MLP neurons of a small language model. Each row is named by its layer, matrix (down: output weights) and neuron, and shows model dimensions 112-239. Each number is 128 + 32 x the weight over its row's rms, rounded and kept within 0 to 255. Numbers have three digits each. A neuron's up and down rows have the sign that makes its largest values positive.
Before each neuron's rows, "raises" lists the tokens whose logits its output raises most directly, leaving later layers aside.

raises: "awa", "win", "w", "well", "p"
L4.down789:123076161140153145144114132103091095123085157135109091172148159169092096147089097146084100177107093161075150152091114135113199050136131131100148132089086132105114126111055160155153118139104133154114116147154122109162168126125141139095106116147076112148092141154171155153150114140087109101121076104115157136128109106092178131122159116148096097158055122143149154157124078127006134128110

raises: "iring", "ains", "ark", "ained", "iration"
L4.down1208:167140102105197123146070122142150163099116194140178080149079083107136115108159106135085121112149136115138099092138146100180115153175121072189128148150094108147127088117103169108133105144184061144141106135111138147111065113123120183143151122153140129092186126145176178110090141150154140130082151091163170063163086122159125123161121141100139145117127135042068154111133088182078147113115

raises: "'", " and", " of", " or", " in"
L4.down987:163079161077168107135126104153165113142140065091097111121123140176132112090100121196117168126138176096084115155157145137079137058125101135178192167148131103125087130141053158094131172166136135128125161129086159160110174107148084149104143140151137091109112095109115170148105141127196136148188131127098153086135189151135159122124154127158085103139160141125102109089176134100202118134129

raises: "ju", "oga", "duct", "ram", "jun"
L4.down228:142182190094112102183155149140104132106118147157169160130059103172131119116130129149109150109112079118066137137105094184168134153133150126114162139074097146177073129160108182145133162101113174161099148107157162140145129175142189146201092098210180112052156138089144189063154121202145105148146109142082113062189178111173141133133089091143124132127146169085125130112138129122075132119118

raises: "ped", "ping", "ched", "own", "h"
L4.down61:184124161082149165127107133117174154203113174151143134123145067133091088175115121182113109111124160153075082169141110099077073129134087133114084140116122120112142126101046114127149174114119093104115104081114132114124122186145188193099181087118133139135206156163128177155112146121167071152076139123105145094104126154130106194103127118150144086169159086112131160133122145109135126143138

raises: "ym", "ry", "y", "ery", "oga"
L8.down1568:117099144124138127117155161147165166187119144122160168105106206085121132102126126124083179152119065136115142116074155097083126151071119081097102132135195121153058143154179078136118196095146138144062152101126128077203191093105121122200057142109166147094096169136091149133116112100157186151127162136108103118166164172150131158135130117150134097143105168097107114180132090188112112080103

raises: "-", "s", "i", "'", " ("
L4.down1154:134152114090091104111116151098155144131077131084092065105148139082075195119119154129107125179118115142073145134132119130124140114071123151145135150172120126144038108120124167092134140137121120178129157129134158169132177143152171114134119156145128099156091137131064101140120124075077148142095130155130137152149150086117117139128065132155085190159131110113198129082152099074182090112104

raises: "ont", "stan", "obi", "iz", "pen"
L4.down1597:116103150118097149101101126113094188049130136096147051155101153101079182136104147231137105068093130154036107104159105124122153147083168146087096083143119107114025165110149166154163112177119173150101127137131137072119163107132152125144103113152105080157203173137133163111147087068150035129115160155070163148124141135113069111100114199124106133175099147080175093160146162127131069167182

raises: "\n", "\n\n", "\n ", "cc", ")"
L7.down272:086112105145144139124082167155153126195071178139123107102130121062160143108099106114102085123155145139071122158144180155096168122142106155118122089124117139179096149098168122113076152105059080146112141096071099077118094099103137134161197161118147153134123114152084090093119144142159191099156107174097155143086113120094097128095120130158142189149148200176116148076156140146078081138136

raises: ".", "-", " (", " to", "s"
L4.down323:144155079111133150140148114135148099142084098111104169137136165096060125125134175105116103162050097150136190110145124183133161088078129125118130166110090072202084095156077177133151122181133152130093073170137137159107164135142116137129166171134136140147142093077100074164119108152142110144168112096136170105091155117158112099169148170122102171148158191134183078078143132130195189100129

raises: " in", " of", " (", " at", " with"
L4.down1659:121061153070107123140172164187116090093089119069095129141146136147108134097170185164138139137164135117041117142127146169123147099126145148138080172160109135134097119133104119137143087118102139121126103156178170155167190089189107109149154162113117101123145093082101124108154134132138113196148111140167149156155125160139084128133159122097092185095142080120076093164089113103214154079176

raises: " or", " (", " of", ",", " in"
L8.down712:169128167167157142109132050124107142164065119140111109153145142138097129135108161113139112104204083074110102098113111109147205156147200143132162103165104108100159155160093170148122149067153151118178151097098170173088141161132124175110151197182164131112171135125114088116088113127128171150137104148090119123069113129139152125084148117202117178132178162078142165154171060134089143139121

raises: "'", "e", "us", "s", "o"
L4.down904:163138096129085111121094187140143131197151143095133147155122101100066166097136102156110096164147141099009112130131194174096125079156191111127116105169079092085182095129049099086162134097103152164081188110172148112139210101122138073097116144198107104076151138133113118144128113138095104153145136110093152143150161122183082097156079131137154141174175155108147135083146132131137179158125

raises: "nd", "lt", "ld", "xt", "nder"
L7.down1127:074120085152153128095153120103105124124084115125086074115082051100139111135124038103098104134145156076138124121098080129087156148140097098112052084066145122089146141132163116155133119119175099147126120127096121096118128179133123132110154094151139162112157174149113097176139126117117164141132142105162104149147144132097137129153103090116138178121160076164169106203137175115041125130117

raises: " the", " its", " a", "le", " and"
L4.down36:111129125129156170123131147146156070176154132112097142143115079178070107124172147110139183115121077126130132134108145136149148086192133101163109152103097084121123162102103116126182135129156106134073111160127136158095122107142126147085074125164126174104163158150101101079133117161112155061134066100150134136070123156092086136128126147166099054098139171082154142113126191123090191111121

raises: "e", "ly", "-", " (", " and"
L4.down912:125140093097091157120166096159101146092101160169085125126160142142127134156162137106178138153134076097169166188104118132127160098126135116189106088155131071178127097124118154145106104101180140144085145081133116111128140162190099099146152129200107152164177095132106035142084175099115156104110119140108162126106145135114122118141174125145181137123160156127127108099145128124040175133130

raises: "ly", " and", "ity", "ized", "man"
L4.down1660:165116115141103114076162108170165157069150132139153130105151160190149135149140124151134110132152159151043143124117157128126109161131131140091156133093102166092000143127084146151113133163134163131109098169181141201126110120143171135156131134159118060135132133140112166141112130124196093159161134136113124095116126146104113131189093222069164143091080191098134082128131149125201159086158

raises: ",", ";", " and", "-", " ("
L4.down740:145141053112074158121167127166143173137104184113072096136151140173128170134120137123162131095156116194190184154114125218158173113121093154137173088157087063123103053147135151188187162074095150172142160161142095142137165074125099072121157130136148101158123138102139113161169118141125163132109185079126121112047127169103111088113164121070146114135173137093116112138133131078139127098143

raises: "ings", "ing", "-", "wo", "ipe"
L7.down1239:146078127153117122136150218117055117127166095113083141093082101111052132117114125191153130128176113098126150150127143129139096123139087121080160114102132111167111142068144104208123110097117157154079164152177123148168127102114118108173121082141077127158137176173100134124169185148130101112130054077173191123094104139165081184142133097139169119147177120119151119165161132129158089161172

raises: " him", " them", "fully", " its", " the"
L8.down605:115156112130194142151135109084111112103113093140105140105111118186135153147165153071108142143126108175119102093103130100132150117137104100132096135113136146187176202078140109125132102161120164160117121174123124132099133110124204152137132117122136163082174139171130137118100137107125174161102137130098160148095129101086178147113156131141052141109140107127162158147148158157092114186125

raises: "–", "7", "6", "0", "9"
L4.down1091:123103097126118133100132089112133125032143092085099145160161133105100168212144141156143084162085102108172117125118108141144144125106145130133112132104135112117071109102157067129089135122128175188130148100110129130122057133162121121114109110136100126188168028105107113134124123108149134106126100182117105128161152109156157161145181208138139148131099106140129122136112134114128196105094

raises: ",", " (", " |", " and", " with"
L4.down97:112121068086139087104124119220146138161126047094144139136130157169078182076124153087137126111138118142112159103070121169109142088149103150138075133126118109117040159121056103093159084103098179127114128124148142152134141128149076122096123135141129125118131077101158096099179174142141115154135108127185100137078131146107084155110117095097114134104154117125109103123158073100170100142156

raises: "7", " ft", "9", "6", "8"
L7.down557:174095097127089081139123156168147119103128068095103099149135156100101153191140163113158071190108111112172149116118133090150105144115115122139104125119135115114099085118147076092084144135178152167126113119135142144127060088127119113099116130125163133207162090085110168078144149146111105095117104225117162126105149119174104085142157210148107158119085049118108157120120145121159098108105

raises: "ing", "ed", "ick", "ings", "ins"
L8.down766:083126114155123137104161126143124170155047136122051135172140106115136154090191190170114152069161179092089133143149104133130141140162134117125086066124155074150080147111172104151096119116157153122126103160134079086175070035108181128134129124132172128132160205150159125115095122142101145076123073141153162138112073102160104087135094119133130104151124101052139162090123075148104167116143

raises: " (", "s", ",", ".", " and"
L4.down257:139120131088127132131194140164143128126062107135096120186205150145114103189182156103141154116074138159121171112096095140171182118093128132159068102150086115125133140196089084154153124114119120182127115164166123162123138100161095123149179185172180103124130170084108187128149148134120139183131139065145163142119101157088090178113092136105156156084112095094129116109141133111126104085142

raises: "\n", " (", "\n\n", ";", "."
L4.down1131:131097134091112129125146151096134089093113146038130160167176124125067127153167122151179105152095102131052082199104171108113139087096128093117166157072150071123164098107175095173085128105107111132095130142154165134145130144187144088144117106105100132130166083119126077148133166127153112167179132201133140086150121110213183160112112147146144173116123168133126134184099140173165143074060

raises: "y", "ge", "t", "ga", "p"
L7.down1230:085097126047080115145157096183133142140149072091103073175086109180097075113102126119112143140125111028101150182121139112106124081165137100166199149124092131141126076129076136163142126088144156142179169108197180088142105158133111083145092101137100104138139116129143127136158157151133138161157192145138119150173087107156088123138052055160125152151150130117187099112130150147120176144109

raises: "less", "ning", "board", "back", "ias"
L8.down1169:128163104165061102075150127144123153156177125115167063122127121074096127129076088090110172115154180155057114172143089154181137168124112133144162136102147068138125103110077146150164112102108055146140151087134154137139083132170127122095077095083138136148100143158103139131147159195144169149136112116168134148134116087154075149117124146137157118113143128114147108109094132128110101038159

raises: " |", " (", ":", ",", ";"
L4.down1267:145100119131102145081157124118124143128087111146107166149176124096109106145148150043152103101119105146189120121078140142137168113018100166137128130104148130100126125127129096169134113093081095146113150165172157104127102116106111081163139107160131100134156119134108079156121107102144195146127134121132125161153117103129105159126185125114093124112118084129176105183185128131106144113090

raises: "l", "f", "d", "vin", "bert"
L4.down272:102128118150115116107153145123107133106154130124104167161119157102157139110161100136136062094101142078007066113152144118117130156143118142148141074137124087101055112144096164103160132148167141154171121122110173136128177075169161117118110160218090144107142054148141194148156131153145133127137152145140158140164085085184095121119076121102145114134129156115178146121141107119031142096147

raises: "-", " (", "\n", "/", ","
L4.down1388:121090136151074148085117136149098083185092181180089082125162125111093124115152137131158110133132107112119126159133115153167071130095159116138052121122165110078177116191110159126095129124149127096120133160123165094126125126140123121117098145187101111079097153056092104120184125122170114104174093067133128149092110089175085129106080130102218159144109139077158140127182096122099206118148

raises: "end", ".", "it", "m", " ("
L4.down238:129116123117091164162108096151166105121120143123101145097105102104145136127144130096138161115090130140146185153145100127027150056080121073147093156114101113155042134109124131110054102228207128137112185144152146110094118175125141157146141140170200170147122119158142059090121140118135131096111148156129160087136101047155178107081116193114135071106127140096144131128095050084146119127047

raises: "lies", "ly", "din", "de", "ction"
L8.down80:143136177108150182137131140115105109138144172130078125120085100113138081131136107088131151108084163117074118143080115111095136135156146139146134113131165139144090152078124148149185143074161208132123140136120095128068150112113163120158164112095153180124172065161145092112155105132104116182146123087174132136197100124114129119164093167063152149107163178135135085115158130155100188097147

raises: "bil", "nt", "ss", "gin", "ng"
L4.down1386:103151093142095178122156126135125121116103149141116100110069076151088170094142096131102097154188097114057159125083126110124104143104140084199035167165072145126118099153133084091135160112138111161100104115131103033160181093081146091121046091118126138104133131165169086187157172111157182143109108148165160097142090095173079167140016130108121112129125116145191083140162149144108142170150